config = dict(
    hidden_size=320,
    head_dim=64,
    intermediate_size=1280,
    norm='layernorm',
    rope_theta=10000.0,
    attn_scale=0.125,
    init='normal',
    init_std_qkv=0.0412,
    init_std_o=0.0326,
    learning_rate=0.00783,
    lr_mult_up=1.08,
    beta1=0.95,
    schedule='wsd',
    max_steps=13616,
)
MLP neurons of a small language model. Each row is named by its layer, matrix (up: input weights) and neuron, and shows model dimensions 144-271. Each number is 500 + 25 x the weight over its row's rms, rounded and kept within 0 to 999. Numbers have three digits each.
After each neuron's rows, "fires on" lists the tokens most often at its 100 highest values on Wikipedia text that the model never trained on.

L10.up558:551497498505502553518502510483510519522483496514457481499491436523507515491515469445477490503471498497490483524513490511486498477494479491460509505505491455501507498492558547479453475497505514513497498503449498477500520546521485506523490518467506454485525449523543506506526480506502428527525505538525525495508482467500483520491496529484489479503512513514482498534532484483491494431500
fires on: "s", "-", " his", " her", "'"

L11.up200:494472535525481500497491533511459514574516482505551503447488474512474513515507473515463488498512457548498534481508496543522500494482511487508501502508503466447491480500542485505500474520515469462459490505515502531482486520488541444522463489483507550500466507507492479565469517510538531468519509511490480479476520501483575501576518469523528517473541537477509480478474474497455519520513
fires on: " and", " served", " well", ",", " played", "|"

L3.up1253:552552535444483488504510495479509535527500517504497463506491475500504507503538524500458470476507489508497452475550500481469523504497472515502536483480484518505544533488515487501482511499415504525555460522468480473480496534494474462539513466508492461508554498482505495509484521476525505559484504509533490496500523475488476498465484543517524516482556486477518500505523525474523518479520
fires on: "2", "n", "1", " Championship", "og"

L3.up533:501512483495488467506499488499484531470494490506511512506485534456557494443518520482523526464471485458487531490524538503504529460527503503503491501485469524495506485510481543490523544507532521480485503525496454450480518475480532481493513493506486509541534476490499520528515428489455492515483504524534486505494538500493516521501502554484527505482519462457462470516511484479505484522504
fires on: "==", " (", "9", ")", " from", "1"

L9.up55:517486531472491514503478511482528511497533520496505523481430483511506541477537555533496433505507451504482495479539483485470466498457510497486476513470466476504512534528524519491484487491533504532482469453483513533464514552551510508478518474539525504507484498469488560528538515473504494478518522473467500480496504533468544448518495543482500498493457499504491500512467496502472531488493
fires on: " the", "M", "-", "1", " m", "ho"

L3.up305:460560491465488555507485505485537488528484529472507526496465496531524505485447491508476495508513465494499497508476494499519472474471552501545496521482530429512476480471456485485550512494458509475473499537472488476484442486514491488502469527536474540494480509515514508499486496525459458502473527527524484526513496492513523499528506528528502495504479449487527509516485490558478505516488
fires on: "1", "2", "0", "5", "8", "4"

L9.up187:566463494562501504466488491553474509483493505538484524473479498499495534509489536499511490502481497537476516516501515503512468553524456487512515551507530455515509504482523522474502517500478514494494513507456509505519506459557491489481501511470512491509519513468478475503512499497524487454525490491482537472492472517486487490511511471494484518512501450505534520463496548510528482513496
fires on: ".", ").", "\""

L3.up887:503497499509459467502479537553513492537538480509498540511487469513564500468502444463511526488530479482479507496550473452502509535517506542486498521530477477469492495448530502508506479495451488523504499474528501512485499500490513554526476475478462497512467481512496510519539474502479453513499473485466491474468525483509538501530540504511506560441495472529494469528501510528513526528492
fires on: "\n", "5", "=="

L9.up382:469503532531501516460523468457477456499494480474490532528430471476492445479525516497474479493524445512497516529514525462511514482475515548520523533466481499483530525519468461479501512484473520500512506498509521557491519524536462530484499511474507485536498523513522505540442487507504477460511477501456477505547513528472549516509459479472503496566510490491514487501492459504459513494554
fires on: "2", "7", "5", "0", "1"

L4.up56:506483525440460543510506544473494465484497472489550476479536459494509486500513520513475561524517486514502509477537496529496494495500509491484540539529465534497512470508516497498505495469512524518506523476514558558495515532528521528528502464528509534471461498459488464435482531498487488481512509499445499499461515532536520532500488504500507513492499485488533517509500506503508512479517
fires on: " with", "'", " With", "as", "and", "ha"

L10.up435:509533476497464500507529473491475524460540460468440529484498520535480466507510502532514479528503519494526503530496449488520508488520476491527514513472535480495507504542494511555494480484540555480468539510451510471532455410513509499515514478506505519452453477514541498496497526476511482460513480474487510487490499461489504508548515540496503514468538493506483479490485567507490500497458
fires on: "s", " S", "S"

L9.up18:470506526506466506496493469531457521465511479557491520474455541555501500486479525475550502518519513489517491499500481479488451535507512487482466511483493460485520515504486469513517530543513504529492475497464496486533514434556470543523487485461492555505478467522530515485530540496500487524505481483522492494478486466461562485490512481515482496515511525510546540509527524483496481530523
fires on: ".", "'", ").", ".\"", " "

L3.up934:481455483472511505485507494546492473513520473536514471480475466537519530470497493494505494496519473528447502487487499442499489459517473499521521498490537467488514477496512531497479529493491507498479473501474522487512534439523484542497463473460479518517481481528496455532492518505469476479479478492497491526477497508475540542517487455495516526520489469521523471502482502511512489489487
fires on: "==", " ==", "."

L10.up328:496481506479513567546533504495465542505475468489504491518452499502543487458513527481516430489509458493491521499556508506497476510474534500523467535521507498505545524452525510457562485547519519487497491482526476494481436481487465511578525474490514500488461494487488492484500522481505490494481499484508511463498518484475484495511530517491490536467429451495477547465502503472491517505509
fires on: ",", "1", " of", " ", ".", "2"

L10.up645:457495485479471505483528538522480488552520496473530509496521513498477533475513543526484494480470507508529507516460505482514486498534475535503502513458474454522494466502481537496461494497518518527488529519500488523526546528502524495485466518528469463482544551503507468477524507498529476532464508498511508523509510505483496511499473465517451477523512512474505499499496497485449532479475
fires on: "===", "\n", "-", "==", " She", " "

L11.up155:480536526500488505544501447530507517515507478501501448487487500485523483475484470495523487500482483461488493505507492488515500548539522481501506481535479479518552501493473513525505487514473488545553518533486510470508516475491484528535464509497464525493499534504497545492479497490487512496542465454520501508513526507462580506518505499488541494499520473504507446468494494493493510514501
fires on: " the", " The", " this", " most", "0", " "

L9.up539:474504499496448521536507534498497528491504525485472510499468495494483490491501491514515521493492512505494480534462459508455461507474542529503472457475472512520510491516517528537513451490520557543462512522464454478463490518529486524516492486461531469513487466502526486470501474499517505505479539442524494498510515492478515485504534518514508469541516504539506498487477481522518464533471
fires on: " ", "d", " =", " to", " p"

L4.up760:506475474515455521486517475459476493492449475504546494501477483496527509502461500573506541499470541504517518511546505547466542453505492493549476459530517539516530534501493490483514486523491510471486516526511471463512511502500494499491457497485430500492496499512467472495535501551463510487481511509461509520489510483496464486529528493495460498505488482508500489513521482475475509479480
fires on: "t", ":"

L4.up409:490504471508533549484444475460475518511501523523519534524505497496497472522499486473484469485484532523536479473456493518500528509491499521537520490506516509497530521518500527465478488522489494507482451475454513517465490521511523489523498512511520514509458535502480532493518509531474513514522534482478518538493411450468509489485518510452532469545493499537507457519492512489498498456522
fires on: "R", "T", "G", "P", "B", "M"

L11.up1021:492462549534507558496542527489540496508515521551492456469538507479530519505507483507509467479490491486515496531516450540480514482513498486499500474535541428453487504520500479492495502467487480478517459493460495474537496491510439523484472493469510475468531462480511455470499487532471463527459485493503481511488514510474489493517529447515509473524427480528503470475491489516470544491490
fires on: " (", " \"", "\n", "-", "—"

L9.up1126:506503517546503498487477479447538485500515511451484486482474508496474524453498532497483490518493529486561463507483519487530515483484505497474529531509481470475505524507496507514483509489478534555526533504491493495450557470498522496532520547512458450513465541494479490478544542477458487477505491495483496531470519496523485505479487499494469470515465456490497432512525530491470478497480
fires on: ",", " As", "ing", " With", "As", " after"

L4.up536:515505489453523511505520539513497513486537494524501501534487506549549498503483515507501530466517473513515503469517517504530511478485503529483459498460453476524508464529481463490445499502492495509488474495514502484521444515544518492478503471537514509476491510504467528467463513452504554517523455484492491464518501509485529501512538472462516464527492514479501516496485492497500493499505
fires on: " to", "t", "a", "ter", ")", "c"

L10.up951:516480504460508513536468519476498475519511428437511510442529515528498537513457519495485520536547529497481463492489489459486476522497506499508506522534477507488525509492492523462528514492512503521510482481494485518467511481451535440489510524473508498492460537528488487516517453488495519453507507483492521540495437519509523495525485484504491496465505464467485476532492532553459502494498
fires on: ",", "e", "de", "a", "ing"

L11.up564:495499492485517481464510527503442473505491463511519563510525491519500577487495493496512498503528484531525483508479478471537556496548479517514511493499464494489508459479470538501477474497529465517496456518499495499474554556493471522517499500501515525495566525440546537515534505499518482502515534504479485460510505494499447447478500497511517488518488508480493540490548474512483478494485
fires on: "\n", " \"", "==", " ("

L4.up708:486519529499520506461535486541501516452509484479495489466518462540510522564441505495495487455528501466515506500489545482494471483555463471509505509478472481511485502485453485446560505520546485521495522517508508502453506523538528506451506493516522519472529513503526487470503491475560494487500510480508527508513499470488481473474484475507533493507511557489491476475490533511530522502522
fires on: " \"", " ", "th", " are", ",", "\""

L11.up1075:478505505538512494494507508518479485472508506494541511504520480519461485464493514494509517525468508464530537535534510499496531511473478490509485491477501513509483426507544465479513466490478509478484549479498474491522487498552465482455488538458504491457496479504507515512508515496497521489524485537537526557560460460485508516481522474533508497517500493480531509491529502521481553466497
fires on: " and", ",", " he", " they"

L4.up421:524475494507497424530467518524538489494512521455486521507562483534511524459522508484451518496493501510530514446548469509530506494505499500512513518491497501538501481512520497482512492486420510534450488508456552457487475518503520510485480520457489502477497512471501538494479477483498502509469484547488516509469515491499496501517512493495490500440491547467498469527525499500473511530507
fires on: "-", " "

L11.up956:462469457489479501542518519511470501512475512516480497503495514534525508512444468524502506483493516536501537508469547499506475501548519478465476475472502481495494458499505532509481488514512499466500528464514505526541486489469462522519498454494541470511504457482479495491527497496509501498495445494471517447508559504475505489479524480495512498471513524521498463474480465518459525523465
fires on: " ", " live", "w"

L4.up42:498465529522536524494488508490484494491489503508469479483528469479486497496493476495504496517511512495489477469533501478541506479495500524499489494523532507516482488472484497537501504519521458503452497475462473483533516545503486510501484488488519497455519518456511539503533539521507523523457488520514498507461533498537528492520474484463502457547453512521505467497480501503486478521538
fires on: "\n"

L11.up353:551504533485510487507525489502531500536511502472496482456487469530497536518516530499460512494513497519497504540510515489515454502503543457466491518495445473442482529538491446490514466503506481511502547508464546502453521479521515434487509486500504482508501506480514476568477537536524490515470530505447456451542511494490525517501511511524486464458530504489504526488486581497474534521502
fires on: ",", " and", " a"

L11.up890:526486493491523509536480477504500480519476515473453463449465479510493508478494549528546467503519470483491523472507508528488487475517512464495493455474532504518469533507518498503467470530531460487507478500515546535480521517545488558486530468489503475511480502524496523588536479540495476501454514531520494491467504477503526524531482493474549493474457506531518507493530537481519477533451
fires on: "1", " the", " did", " music"

L11.up235:525488486516443503470498517511493528481499549498523493541466443490470490462527527486440473477529477487477485470545491463499514529485477479497534527506507515520526534477491511508520479504517510493474519460537491448507460517523495474515519444541483506525479534453486506431480443484524513505500492477493484526494501500485521479490498512482535522517479491495512542525517510502529499511498
fires on: ",", " Medal", " with", " of"

L2.up792:490558490523493474465498454536523465515512482476508511496484521464493525490454443514474532531480514537541529482461490501477494455486470525517504458524528549527521496512494501488491526507479502494483488541517508470479535481493481468478477494513523557495503476475515474474503513517495498523536544509474456524520503488478522497524508501536473469494518442539471481472484462448494503436500
fires on: "ing", "t", "at", "king", "ber"

L2.up1185:478481476497524526503496479520522504491466506534534451506484483481531479465494459541505538510469475518493500529532549514483470531517511480459511483509505528468503533520538501495499478517478524490515464479555505499469493434514491493495491511464497475502515468499500493532504474508522495526448484527531519504497474538464483492528521504507513502481488500471528485514480505539473464531500
fires on: "==", " ==", "===="

L2.up899:493468483503524437481546523463530481497484515502505500547551510523483493507482494503466529506509492483503487495485464474499569475494499492521506514490503507470506506529490483452496503528461502491505530503533476471512504517465486453503509528506477485520491501535536527505495471493494520528559496489458510541511525488533493502529496521515517516505510492485428497485542495505484466520513
fires on: "y", "t", "ub", " play", "di"

L4.up816:488461483480442528518522490543507500476475504522513528520508496497500506517519474533508493496510517556526515487503496479506523515513499514496465493533521549484507476526504515525500444488461521506486526511500504441502497525472469531513485489517506503481508472532489499519502512482502487466508491542491515518528510480436487504508505560516488487494511472527524540561562499513532554507493
fires on: "s", "es", "ill", "e"

L4.up976:539511490516517536463463558504540490527489485503507486505532462503480540538463543522464532504534494502543561469515482491525505483499469491483509488540489498501483485493490538483484488517527487503526530510473543558518484540518519510528500472530480520506470502526482522517479443509531497471497484529468484488474515497524531470478537498526524502476515481457500494510476508508488504468504
fires on: ".", "'", "‘", "and", "et", " |"

L10.up455:505503479525518525458555511498467523527502504522450527480495478532552504474520520494561503497487512464471489486479495532514500505512501485466445520539524475504515478515466478515514493472540480448464487485491466480464495534500520472544523506519499553502485554498502542469499514481506472471468487506499471524513479494487484488467501580543561477499511500505519491503525539512526503516514
fires on: ",", " V", " north", "3", "6"

L11.up318:528491502495515528483480513478527467472532469526515496501493493514480523477525560506486496510517483533510539540506547481505502492485489511511502536479469503464495510483534492483529443544508485489507516496495480499512527462483512445479546521505489488507476457446472490496503532470520503497518462487454473468482494494493513537471507495505520502488519482506484503483526498479481487532468
fires on: ",", " and", "ly", "so"

L2.up259:497507500515499541448515435484507488522512506517523526486517489487441493514548519498489505461472515495521511492508508464456507511536518493524483485475501466455454552503474513477471514495509464544501519462480468494510520527454513456516514482519466494545497489527491482510495506528502462503475453468516510515511521522481506487496512509483520487542482517455514469519513567526509471531505
fires on: "2", "5", "6", "im", " result", "8"

L2.up301:474516523499482471511547476478511532532468431533486515522520445480536510490491485529512497494511457522500476546477530528443543537426484502515462497526473523535475521510538508477488468501504504474490523501493494503508481520564464498503485495530481485479470541485520523483474492479506542470492521493463458564472490507476438530550487470499493473523471459516514486515502507530508516479468
fires on: "ing", "t", " number", ".", "'", " born"

L9.up526:493500549456479502485481527479515527494510526493516530515511524460496537487514433480456501486497489512494527530533513492469511495483478480528540524465506498481490533492527497489482508467428492486518532514488501465505453492543503498517472457448499500504547523516487566542502463464527506457501495494502517500492498517488519431493494484501515488474494546494432452470500543479511451529476
fires on: "-", "li", "–", "re"

L3.up220:516465466508540509540476504534513515464491471498496481517470532463499474468465505538485512496485447523487505490469501477493448502471519504518465467514518470480477514470492500548499488487453517509482502484545523458506496480488501466488504502480509497517478447462502521507504492518548512486465441466469516539544504528537554524511529496470479545487485468545516500498487548509519458537498
fires on: "==", "1", " or", " =="

L2.up532:459491482491472510514490508514500504483504471555518528523456500536468476484505498479497511477479465499496494509480513461470533513533523528483523585476530473492517501469461500471496477479528538481527486461532522543523489478504501528503475542528480441513492457465479462528501510490504502549474453483532497507499449441511529463532499487494509510450544497472490519516529499527479508474502
fires on: "==", "===", " ==", " ==="

L4.up226:516478552508523508475492499448459463477447497522506533499526496530467523506474502530471540501521532517508459457502539479492497490545514534507466526505543506528434500487492508502505524480512512539445526464517498475482529519490515492479494497489482503473514530483493498523511471466493504496502508501520525510474502527520509534486474494502512484527503517522519493477466471496525510498529
fires on: "\n", "ra"

L3.up689:510528513500460534508540545490470464483515483455510555467503508508475502490530555511508511481517487463505528524489560526515529496511485517516537515499475473522464514514476478476496473496563525512469506506519527546498473498497515483476529491519571545464502499493496494517483486480519537502499489518526509515456510486523488488503484485486468490516493465537494515469478539461506507486481
fires on: " \"", "y", "ym", "\""

L9.up361:540511473558485438533523519493501463485489497496510506432471495527492498491487470473520514462518518476508526551454528496584502509499460494485482462509468496487506482491507488532477512511461487478449503503479465469484495503488488492471473458486493461513455534488494512496511484503455482486486473467484503471522479504497500479510503507479501483461504557517514509480572515499456486547516
fires on: " ", "3"

L11.up1067:503450519502488526496486536467494551532466514474459467558507447467517484487505500456541484519523505532525493485500472517520516510557529493530508515467505492514468526503510541423510485485518510505495464537521481517473483512465493475524508510480552507542494494483540537466544507496518522497594490551522524513513477496550491522457489487505498525529527472447507466508497470487490496470507
fires on: " (", ",", " un", "-", " and", "'"

L3.up371:457487508549522484478473480456565519529514542460528512492484478534493491517491509486472480488496517467516510510515477524517476503501487455530503515497491522483483515484450525490519456487487527451475488476510497499465545511484511525461459535481447518508486543491509527468491495505551493484526508484519508499493508507512531469478537469442514491477500504492517500493514503506536506476495
fires on: "|", "mb", "ob", " early", " age", "Source"

L2.up966:522495484510525522494525485496513457494454486512540539476516485520481527525502469527518468505493499488458518530460490480541506464519488506518501453490506494476510465448512475510456494500533509495490485468453506442556510479493429536496510497480520500480550537477519459481488485515463526497459524507506482484508468480535470440479463544475507499513511490562464500493476478484489480505514
fires on: "\n"

L2.up478:498468508507500504492521477498473488523499476481495481479505491486470500526470485540515484505511505474525494492486440513548479463490488510483463455546487490506469489506513503511533516531489510554489506479492473529564544527534516471524454488496484522507494504506463461503523474525499503515461534506449528520533515497492478539510520447479504499513448422508519498538546469488475517463459
fires on: " of", " with", ":", " from", "pe", " as"

L4.up41:515459504482493480529484475493472513550505502524492469488505486503479492494459494510505472488465495475513541487476530510514527514519499487505477480481460493497478491513539515511488485507493516508558494499525489544468490468501560485525474504531458450528455554485525498477514532500483492523536526498467502468549484463495475520490474523489541505484487549492500455522487515496515482493497
fires on: "H", "ta", "po", "te", "OH", " Za"

L2.up1050:476483461508477471530501533511506455462507516435460461507527500485517504536527532483473531512495495506526523504525477482502519439546479496533495461490525490522501520499515503525549489446503513502499528482484519512529508521487494528525496506491513509481437486486480528501458512445508445522569448480534514501534491507503524541493471512545491476490516490500486491567526519484493531512501
fires on: " ", "1", "ia", "no", "3", " ("

L11.up554:498452480494458475566514512479493466512496522496516495480505515468477488501473457493482522504515507519458539498494530482521491487523532516498477493479497491481531472492522522574492525506504534520536482497443462502486526521528524545488452487462521494467489495477514498519497473527489492472487507470464523478570480483468527489512496517512487514479515516490499484498525500496473455502446
fires on: " "

L2.up906:471517517462527466492517457476550515510499456478504495486495492519504539484529507475487520517506518507532499539515505507487535458496498561512503522508482496468554487507481451518536560506434513532510483514466486482482494503486498458501487511494498517493540540494539493544497520505471488468500519537516508529531510510496538519540513502486509494525536491500550493528512473530478498487489
fires on: "1", "2", "5", "7", " Premier"

L4.up401:488517510472475503485487512501456461478532494481556545485501542505464517534483477491480538505495523475498463536521503514485478473493489450510516503505541487466550444496488500494497509458460520488524506452425525492469506524513469499495503483518465466482476523483500506511522532470544527526461522489485488477488474512531500484515495510488524433456492451513513470530530533471534510492500
fires on: "%", " years", " Total", "cade", " life", " century"

L10.up57:487532446492529510472522530471467523468480474519493479494497506535527458502504520547479521510509504504531495505493469461502532492525463471504499488484506488514563504517506519497488492533534460528454471463453528503450518458502527515551467472501489490466448476578522558482496501493517503523527481499491481469500470506489500501519489533484505481551473522486510475523435554499538524513458
fires on: " D", " T", " F", " K", " S"

L9.up183:488521494504526508462528519500471514546525447505559550501484485514516488481488505504527582481513529496520478527469535497479503517539514477474511480524502474481598521500509511485506500496459483493482545467459476509501502488470490514524521480501501502479476508550507489467543478453472499456490494486492526497483471485449466487515514529460499429535501507562515519535490510479493514511436
fires on: " S", " D", "d", "k", "an", "m"

L4.up968:513501460499525515531509494563548495528508498521516470487517494527525472462535465464494494477485538500483492439499513522474521464533526537468511530498546551517467485471470506508426495499500474508505495510529475499515496519482489534519507529539510476496457486493512521464464473491457467498510478500538504462517511537495503482497484492507533497528516535448509510463499455505466503512496
fires on: "=", "K", "S", "_", "P", "B"

L3.up36:472481516535493516519507510469508495476487496554479537536476489496515494441452510501483525497503476487501493521526512445472528502480461510490499513490542440472504521464473474461508483510525497518485503457497502495535487510551529508478498463506493502499500443470539467541462515471501530541462473520493487530526493471529493509509521479533522517468476524508473487497508522500490496487545
fires on: " ==", "==", " ===", "\n", "==="

L11.up246:483487521525545498530508544496521488513524477512512483470539497532477474486435508511451509506508479501511487539518495474458505460513513496528483530461518488489497477501505546528472512457488494483495502527502513486485477504506492508496492494460507461524518475499527529515532437468489489513499486500503556551566500469515499523482500507485500526504471483456478509533515489491493503511513
fires on: " his", " and", " her", ","

L3.up257:540467470450503491550537567502456497503552530476464515507500509479490508537514504481469502502524534499501511473555476502464531501495472498489463486473521520492502492500505545500495481463511490475514549483454492474474539519509469457525512485482488525491485493547519507528461544483504536494490469448537551477545508478511471486528438524505484509517536468493475482524484507480493489562525
fires on: "6", "s", "1", "ist", "-"

L2.up884:489495504456519515448484460539512516499516503503486528454468503497507469486498537546503510483482495456499498502472490530478471531497535546479524511518504504503507516527524476537499526489519547487531507479506480533477460524504479514493556470472525464551503454487461467511456516543556534508477480508531474500536505480478535514533523511498486509471486472486495486505528526549513467527535
fires on: "==", " ==", "==="

L4.up173:472501502459505498500453494489491490492498453526523500467536481518506517515529516488510496470515526470510536470492516454547496529433527511507475492511513506474521524503522559508467529461465529501508494477475518486484535454484528527480463462507514519494508500549488507553524532504509480468494461524515493490487474473522517517504471522485550510537483476517489494511498484480536495495529
fires on: ".", "A", "a", " after"

L9.up1255:496509517492524449496499543531516515484498501528513489548539501508483481485515476501513490497487478497520492503483532524513507468468507497478501495543438489500505495579514473521522460497470487495546500480535510479509521445507506493480489522508486509457510483492484510470485508469492511530491518491523494487523505489535525484473521514462468483506547509501470499545467508530484522511510
fires on: " to", "ter", " out", " by", " first", " may"

L4.up147:525500474522487495523485496490469477515504493486481453522487524529487532489537491529500519484458506481490523446530525528518466497530482520465485497492491516494483480481536502505485460473526457547484485497520497491461522515506521489545496493536480516515492492494514475481479487513496449508483521479486506458440528523484476492489529478484512491487501518494526493526536453502497504552552
fires on: "L", "T", "S", "P", "B", "SA"

L9.up892:479494497533452475475507510477461554497514486508461467477487531535491520430481461516507485505510493491496550533553448498488514506509482447481509485500441505505522483558508502504490494499537470505514507511514494501485465446477502482506474470491523478452476506501516510511525480464547495472530507461502491530445463508465465478491503501461469496516538480496504490484526544526533480471503
fires on: "s"

L4.up820:511495507463492500496487457542486485533517489498523523525478510488487521483537513470532519523505538503474475505506536482498539475480505511455494512507472476483525516551505543471496510540531492506541463528456526513482492482500476524489506492475513518489513502494482494469469514487519562513482531513438520479494488528496531481557499481484492524485476521507465466514490522514508517469499
fires on: "ly", "n", " life", "ically", "s"

L9.up1185:508506551520519519498519469475483489525456469492481494506503523542474498488507514494515496466514484457513519472495524436530469505500450465510492495481493489520528489515504486531546503496516513431468502518508481530478544534502488473478499501506499513501491507470496466480490497505442489454489472492507438496537458487508484526475509540479499450468504462468508471483526468483542459501484
fires on: "3", "4", "se", "5", "2", "6"

L3.up1173:477502486533508531516510511522499483517481495521490513504526500522453441502492549521432470512552484509491517516467533525456514465513485464508480526551495481523504489482523534513446491503494439538474530493519517469479490516501501473516468457523460496483451484471516510481452519480486505506465480480505491534487507501507537506452561487517508488476467515521528504512490448485494488490489
fires on: " or", "te", "t", "}{", " ="

L4.up513:478506444437499512545477460477477523520527507502519501492457467489504464499484512515507448513509499476491465481475514494473516486485504518473549513488523461467494492524501522479470463523535481494490443508503536499498471491549519524520475525528480527524429531463486536460483520477468494470519502565508489486491474421522517501459497499468504512502498456498484498463472530488512521526475
fires on: "C", "W", "P", "N", "B"

L9.up910:505538500518522460533480510490504483454491505562530487494467465494488519518498486526527496501499491490523508474491496522539522504541465519470515530460479470509474472546491542496495489509526526486512537506513472468542496471478491517525522472450463462484504504462509528455501490471523501533476463525516445510491508457476556498486543508469495467482504490472492507475505508532449461497503
fires on: " [", " like", "[", " similar", " about"

L10.up729:525502531486465519508505480512501495457494494472523506511493506509525508465499495505482502458503466470497533493485510518472529559477479521528500487517491508531559505517495508475505499488490534486535471520491533497509476466467506496537518535480477533488479496478508496476481522515478495490480496442499499496509486478508537526463512538459541550448485489497496476533504543513473452524509
fires on: "0", " ", ",", "2", " (", "."

L9.up925:506493510489531497466534477516505507524522479514497483485484488503509513491520479478504464493489498513484469554472513471480513466498484463486484540519511488505485464493500477489433499484505515515511518503507517504499489479480465491507466479513518509499494492504492501485503492483525491493483510484553517492519443475436458523481486487459510489524485504509547452525488474524509495528452
fires on: "\"", " |", "."

L3.up659:503470503481467509523459475514485515459517479516483512521547479519480507507502518525496503498486474528555534479515494505467487492515525517529523526521519488507469483504494503543509473509490495512474513501498487460522523524491510519499488488478480484509508501506479546502502504500487516474521531563478524534523506520492467501488546514497536457488493537490515527551552479508448479510493
fires on: "s", "ed", "ing", " of", "es", "e"

L2.up356:504468490489514485473489514506491511500506487517469468490554479528490496543501541516480488481493512509478463480517466520496466494468521489525492485473510469460463559522489514471512496487510470445493510483499528477507505520462523488547508516528460544528511465510498541519508540508461463480489450494558511490525532489509496490516467494536495499565515498452550562456543545491477531552543
fires on: "1", "0", "8", "7", "6", "9"

L3.up977:516456462528514519548519506528492518495502499550433504508548502478490485510518503538483498446476511490489472459495459530490463518523561528527522512510528467458489482483520503448528516461466527503504511469466476528469490489545535509508482480500494532480544488502497519483473493478466426482501497493495487482473499490479485494509533531503491526510509476507558511499481498503494499508532
fires on: "0", "1", "2", "3", "5", "7"

L4.up1080:496511475546492503486505494468470554481551508542470551499505541497533476459519533466543541517482484468508491481514507510526515512505475478497523527511488521498453531510467482469502525540518524532488489491504474489477501483506487515498522529511473469529496524560469517532479464481475466474515477476499511499470568514518548512497492505474519495501506509479464475536504447521482464506460
fires on: "9", " ", "1", "5"

L2.up1010:487483521545480465527511534472556499490475471469487541530494499521488513468480523493489511531481528520477492515503457531512543533508483496530534524504451506506482496526485483500492483484549540522522514499549511530489520524494500475563530518490463462510519520500517522431493471481519505542485523492521461528512504540462488504468507515483509492467526486534483508482541481468510489504505
fires on: "y", "t", "===", " early", " from", "th"

L3.up784:465480485503465521480538465457537490490475458506476479507491448504518493520477510499484484501522499496498459495525487531506487511516495512493480497505482526493496476488502490490527522522479477431469528467520496497467491506546523507474489549440443503526476471459506522482487504516483522524513552513512534501483499458506453493521513505490512450522537508488519496510474482477495473520501
fires on: "ol", " Un", ":", "|", " Blue", "son"